Weights of a small transformer language model.
Size: 10 layers, width 256, MLP 704 SwiGLU, vocabulary 8192, 12.2M parameters.
Architecture: RMSNorm before each block, rotary positions, no biases in attention or MLP, untied embeddings.
Training: 307M tokens, 4677 steps.
MLP neurons of a small language model. Each row is named by its layer, matrix (gate and up: input weights) and neuron, and shows model dimensions 112-239. Each number is 128 + 24 x the weight over its row's rms, rounded and kept within 0 to 255. Numbers have three digits each. A neuron's up and down rows have the sign that makes its largest values positive.
After each neuron's rows, "fires on" lists the tokens most often at its 100 highest values on Wikipedia text that the model never trained on.

L7.gate136:094149101109143109141159090088175100068129106127125134152122130140153142122132125106107131104074155101137092140116129055142148130169070102158105133125136146126133139104124093107124126138103114147146130112123114144119131126129137109166133105135145118151163126129129140109141159088139112052144135108061157125139125092157164094133095130141121120147131081157108132085146099148141110121119
L7.up136:129135092066109150128131133138123123135101137110122157132138103112157098145118120136159120106120167109129111131088116056126144138160130094165110113147130111150095152189126115145131120127095092105122133149105098126143111122140123115165140121117128107140165140112125123105111130087111119115151072125108133140116108094109127139151160110148143119154149106138084113099186146173161111114110
fires on: "==", " =="

L4.gate324:155117156104086099090140111129149119119166163137163142143102167139144132131079089114130104153146162111119127131129183109168115131122118156154148112117139123155162117099135131122135099100157101137103099107096101153176143168101125103202139158123104149102123136135088119138099133131114170150115175126098149124065146107133126166138149090092139105085151121120121135113129080168129135111126
L4.up324:107157090102133138133135149125151119164131144125123123182110131139126111105163145122154110122154095123076151077159119096133078103135133144144169141120090114138159100112138197140156130167109082140135074162133068150120169128156127120122139115122120140117139119139159128120118122126110116117122125174144117141134120156086111138076111124161157174174123110117118108093128160101140144110133
fires on: "n", "–", "or", "de", "fin", "le"

L7.gate262:108125075118122112177154119136155131147093115103154127158089105135120146136161130154159133104129128111128112133108122112155161087103080145137131089120158130124096121132164150161122075118147100118138066161148109112146112134093176145095130102131153155113118112124169127109147154135132111105110147136163157117111183086146092138155097155117090139123113145113095108139148100135147094154105
L7.up262:138122108110133131078130131106137106111131129087132136141131088105111156148129142106143120162136134116116077128136160180121131106159119142121130132139112133126107099128146089111135163098146118123101157079117132169096154127106108124126126169140106148108140087124138136126147074151141129099118109118108136150114132140126169128143119139123116103093100162147148122137112135128092141138145
fires on: " and"

L5.gate604:122120122125132134117156137132140142147142111153142120167157086128122146084104094167165146118141148120121138122106130127147114081126126145156110102137110161117081105054110112136136139132086140123146108155125148141137150148099106135140098114140137122139111134102118153142118139174116128143100115136097132148167141140148096151104145119129140088115178162128151144168118148110120080165138
L5.up604:115141128170149136089132168133088146103108115156143130161139134121114150105114146160152132128113082174159113081155145099114106134192106121130085110143137112126121116129141118148130181131080128095140142138120127116147117140113119107129113108151148107113160126127157131107137161128108103115139115087088119093159108161141106127114164128126116115104166103125146081143133135101109138168140
fires on: "==", " ==", "==="

L5.gate88:184098113126097097126164150095137142144129138154115125141114153155144133156107129110128135121137127090097104098109117098125139130110076159183108085129121155139154141150184148121123105103122137142171131131114151109165117111172158105097145167119105143150127125189120076164146113109103131143171131084167135139117104151145143102107098113099122126149137121136106169120170111098151133113116
L5.up88:157115144071083148127107109183150148140112131172157092119131136112090108161101161137145124138126121149121132103105123111122084146136105093068141131128124118151108147171097097142138154104089137167131149114139143140130146150115158121086100174096097133167119101134162110120147128153181124132112132161126154148147117111139086059147134119103159145131103171162105136117122139146154148134074
fires on: " C", " c", "°", " mid", "-"

L7.gate625:143152109111101161158156133111082118144169104168130071134129112158127071147139129125135097142143126101190122141152097153139133107117132111125122140144126128196138122115114094123092154112102113153151134117154096163129105112120113105110111117157102124151134152121144149167120154144113101119141136128162106102144120167162148128137139169110141109140156106095148113150079096107133152111100
L7.up625:120141148096146121097142123125114151108130111116147133141126133131122103160162129111099098142127141124104129143170115151113130140125139098103165160133105130163147138152121124175086119096120114156144120173136123138138127152126160078136134145198110138124129153149081130120092105114138128112151109141090141124095096149126139144130115123105109111163107117145154090156153112159101081158135
fires on: " B", " G", " C"

L4.gate528:137110163131122172091135125159112098151131143113117144156129148102121107101106119154129131068130118142137124122138167137140104077145105140126120126116115131168142179156134130140108102126133099141142097133114128071149119113148127132139106117164152141145138130094144111148147109119131160097154145127080158083099148126091078134146133116102140166110108127150115148107115139125091133154134
L4.up528:130152184134109132119138127111135112097132145181092146186141171105151110123125139133134120133098126130141123138128122112146139098191143093154132108090120125130100154154134152157141158164095079155097099113126092149148127123113122162150121150122158118155137137127123158068135103160142125151145117125152166109123152169109118145141073124169087170112115128149087130101091096146121110151188
fires on: "n", "ar", "or", "in", "en"

L4.gate599:114128113139093124113126122165100145103119093111103166172102181112099107155113154150152123131111169168135116171169133118092133097094155120172146115134106131148139123112133156163114138153107124127114117163162107103129117121150080122126118105110106097155135132158062139145163111135083114153129093088118133120096146137124138103118147126151127113089124111119093128144097138138171146156099
L4.up599:140157151173074157089118117164130083134104112144092092141124141143121128153122131112096147108114068097181146115146131144129119109106121101127113135146142077078135125097095097155167154110145124111121174139139134132125130170144145159138150116151092105154132104148121103095120103194106180176112166144117092104138150154115133148117138099115136117109142088137129119147111144120136143132112
fires on: " to", " not", " will", " might"

L7.gate608:117123091139150137101108105109110121152128126106173156151143126096130093169103147134163107160130123069156092121090117165122105128157136138148119123135093168105138133128136146150122118132145151123106125130150148157137098162122133120151106126147116109136140148162150143145155127129143146132133132132107127119169088131116121124103176110150125143099141112155142101096104153163131136117116
L7.up608:105101142125108149082135105116122106177112180097175128102145129145113141140140116169150108141174110137090111117116131074151115125167125102127111107124141111118114119151148140143133162132096167086113102144140122154169194107125145132153130110144134137134159088130175136113096105096133142122129095119134125093165098110124158082121118127103147104180141125145118106107127151118120073149119
fires on: "==", " ==", " ===", "==="

L7.gate484:133135121105146141128084141155098109148138078176118139093145139133150095125151129120131133100097151150175102111116147124167104159127172141141099170115133154174103107123115147101121142127094128115149111129142127135100112107163174112126099118157126086089140129110102134135138098097182124101141141110147084091119110113147143062144124122128159147103151137179137149112123094104153143126139
L7.up484:087168174127132127140114121155140127100144127122118154097149126141094097125076139140131136129104170092168119128138124143158126124143098168112161110083140144163140107101156120069144143145122144121139154129098099087117089145096156137156125109102117116167098113161141138136169158122104115158099139121146164126082071096150136152123134152177148140103145124105081073121126108132149134116131
fires on: " ", "9", "\n", "8", "==="

L4.gate368:137140083142122081142159145133109143159130110123123166119114158144110109145122127164125113137149182103122128098134121091093102110091101131138099142150114107154127136130132124115123126107088084134133132131077118127136101127074143140110106109115098165122096101086132115099077138120104112122176122123100094129089150141107137164149131150126132176143101090131082087140111118100164072105123
L4.up368:153106182118160143158169175156132118124091086119112126110167101134102102120106106137117128120126147139119132136134159145099127158089127141175087107136119115110136108136109139103158126149100145171161073104142100105081150132127112128137058130111135136126146090141121185109154154081107186082119099129105131108116161139096141102131130155106116059114108083146112100109171110102115150081117
fires on: "s", "well", "7", "0", "8", "5"

L7.gate582:106149142099148147145125129129137131126112142091119114130142145096143124142131158149156095172139104073144115118159129126146123097108119164129132147162127150133170177137153127118126178142123114140131119137132144140138136155126149132112084114134180136132154150136117125115116113123145092120145148112130116150118148165106144133068090083163125154113103156154157142168202123131079091119168
L7.up582:134125155125150164140154128154095117163105138109107100095145103113146122133168140111147114155126125111101099148120203154095151104077150144106131135192155139124169195123159132107166160116075134107177102154095177139109154097108108136116139106089108132138140091120132163109165153146127156159151155135114140103106152148143137149102129136146086147157102144124148130151147124087094085128153
fires on: " ", "8", "9", "7", " review"

L7.gate328:143079119094120131101143138094141114173114137183131160108162124130122123175095156125145087148145126120078096144148124123106105129115119153124111129107095131099107132132155108129124098124108168124167166109103161146113139159099177146153170129130132117148132110140152126105145126139123132132142143105160117142098148146118116165146109113158142128191148106090121110125123118143141105157110
L7.up328:142111141112109179131137149132138192117128156128122136082117183114156109142113132121131113122106106139134115130149129127135135123135074128178145141107100083122122129148105102106141098138138153154125084129161086138129153145129123153114143136152139122119105091184109111110163099126119132116119114159125127151118119142106107159125136122078078129125097117092118145130155132149114132122174
fires on: " c", " ", "C", "c", " C"

L7.gate606:106136122084120151141066155125146094113132117105128151083103118085105168116141122092147137079096132131093127107142153149133134124097097092130110118069123157137164114134152144133103122133089092120164137131118068084129134112119116164157102128128128158127132128125140147147108131160087149115141093149107142132170151128096136109095160128138127126109114084148074115098120138113122163121100
L7.up606:132110096147171121112115173106157085106106124140118140128130124080127115149136127123132107151111115130100132134116099137155173091103112116137110113076139086129133106138132137139123101177145125118092124139164075141141104133073139120127093124158131115146134118130132143116142111096095145134125101115097156071142182085120110127092131129173133120105088080137112138140084098167143131157097
fires on: "s", "es", " children"

L4.gate226:126115099130140162106162174138108099131121114112074107139153079133095133143118150107139094118137087088117107128097163162136086139122106144181131098071171088119096087124152111093118069152153104160132102116132118124151124128141151103123150135138089127163090111101162101095103150132096103129149142133138143167136154139124136163130104144130115067111114139123132095149135128088073150164116
L4.up226:107134110135162117103134129110118164157123114111150115118169120149117128079135140107142127124136130112107128149121153126149143124100113116154108168166112085156121057097161129130152118088191132129133163141147130152175121137113106096118141130139150119131104089124161069126123155144133120155102167132136150112108160151140137126137139133140158117122122176132149134136071142129099128142106
fires on: " and", " or"

L7.gate452:136135099087107121089116159122155133147133123115116144148127113126139079099155141149161134102117119159120100133162117094143107116084128154133089097147165109110129150070120135124122129178125117126122103082080118110160147130114112113123103087143155096136162168090114123142137160103151140169086114098129133143099118130121107099084133117132115089093146137097130122150162131115167131158135
L7.up452:114127101100129128129160125173108138105107148169125153113138126152142080137118111120116106132122119129135123146168178128146102161120133141144122130131095169171142140138118185076123095127139099132119136143133127070099113142170107114185091112094130131183101159098195114080148148125143128191153114112116153121150119145143101122120119136138154157100141122165129100122170122145148137116079
fires on: "===", "\n", "==", " ===", " ", " =="

L4.gate268:077190104128130129105153069156157123123107146151141133150157112142103142118104155128171143129115098165098145146129178115130137151103092136131152141102150146126126114160097157152146126161100122116120135186125146155138164081154116147115147126157130141159115145129147140161147132117174148177120115097156100075141118094123151086133132136131138080130157097122098164108131108145146097129095
L4.up268:129135120185125121123106113168123104106131127180108129115109144132148160110144142143103130053152157117180131140123180099122091116106130099124111163138139113154117146128085102148145150125131162120124127187085098095129172088103148143130095104133184129106123129120151164167152174074144088098106140130110118124096111118165183107143112140127135091126074087138130120147147162110119134144115
fires on: "s", "o", " III", " II", "er"

L4.gate171:150115101141139115109131133134093127116186145106068102145135103120155170152132154116171123103129120138163147108134109115167134097120128129119148122137137135130144118132168132077150128137122073134144163098140119101146148130111080080157098132132084178154106135149158110149149061091149160121128137129118097124170120112129129134122129118139113132090174139154181134165132119164112126109109
L4.up171:095096082181131162135098144145106191155114146119170122148188093100177103137113149115123134124125134133098124141144131129125117082105104106116103121136124109147102167130182149187132108102134142148175129141138116105097128113108102138103114138116096138110123129138114113118088150113089149102146146140116105075145130110164151104158132116176110175127152165141126134122104129169117131170093
fires on: " –", " =", "-", " as", " to"

L7.gate219:135109135168122130144104127084093124113113107143150144188120108095126114128150113107170161093116155112122116139157127160080157123130110173148126117132145102106065148125164103135158145114096090118119149162152105097086198185109162121132126148137145135142137147152141109102095164102172113136147122126107122135157123113119123134140131121149107089109169149150117144096150122119146141124102
L7.up219:137111158130143138111139115099108155119105134123139089178141114105139108141127160119157120111110160104125098151079158108147147111095094116164137143141133096126093138145174123132099128167192113091142103133078080139156130124153140144128131132137117111150158105113119177177153169119141083100139103105142086095139118066112143076149108157133094123122183115125143118093120144129134094116159
fires on: "==", " ==", "==="

L5.gate58:109188108115128167145122164095133142112138170150149147094123135118071124113151106127156098152137133123115125170161161128151098124161108128095100146140100133147113117076140108153157151125181162123149138147138118126140161132141120122103160129155112164094149113147101110121178134103164158126165139098165127146126117086111139114121155145166137120063099122151162117115113121143122104136143
L5.up58:142125089086099132136145124135162116121108186129121129116096169116123139133135131115132120097103139115126165142124156129104098119153129140143139129122102119152109167117126128073135137126137122117176195162114158105138121141161117081108113127203129140122104128182104140103085098096148147177125139093119125116197128146167149129120096131165117126141147094098130114114132105125100106104152
fires on: ")", "tion", " tour", "present", " Min", " (#"

L4.gate175:069147142147107172135115162116135081086119135131076098124140136169125120111102106122132152163130124152092131085088149151132147105128134144130117115087113138104131091160104153129166125159116141107079152175068093111128126158135143083141097095139133101153111139106171093103135176098081115123123114090170093114153117086132115123134139138158131110104120104124137125146125140100153131094119
L4.up175:107125105121133143173143153178129140119103083200120155102095103144123145156186089099142128150129093125083136092104156141121159103118157114124129101085153105131138160158112146115128139103107137127108103130137109151088127129115149167121104121130141094103089115128132157107129119122126117134137108156104151121144121085079154154140139180156125112117100105099134126189175130120151161104105
fires on: "s", "es", "ities"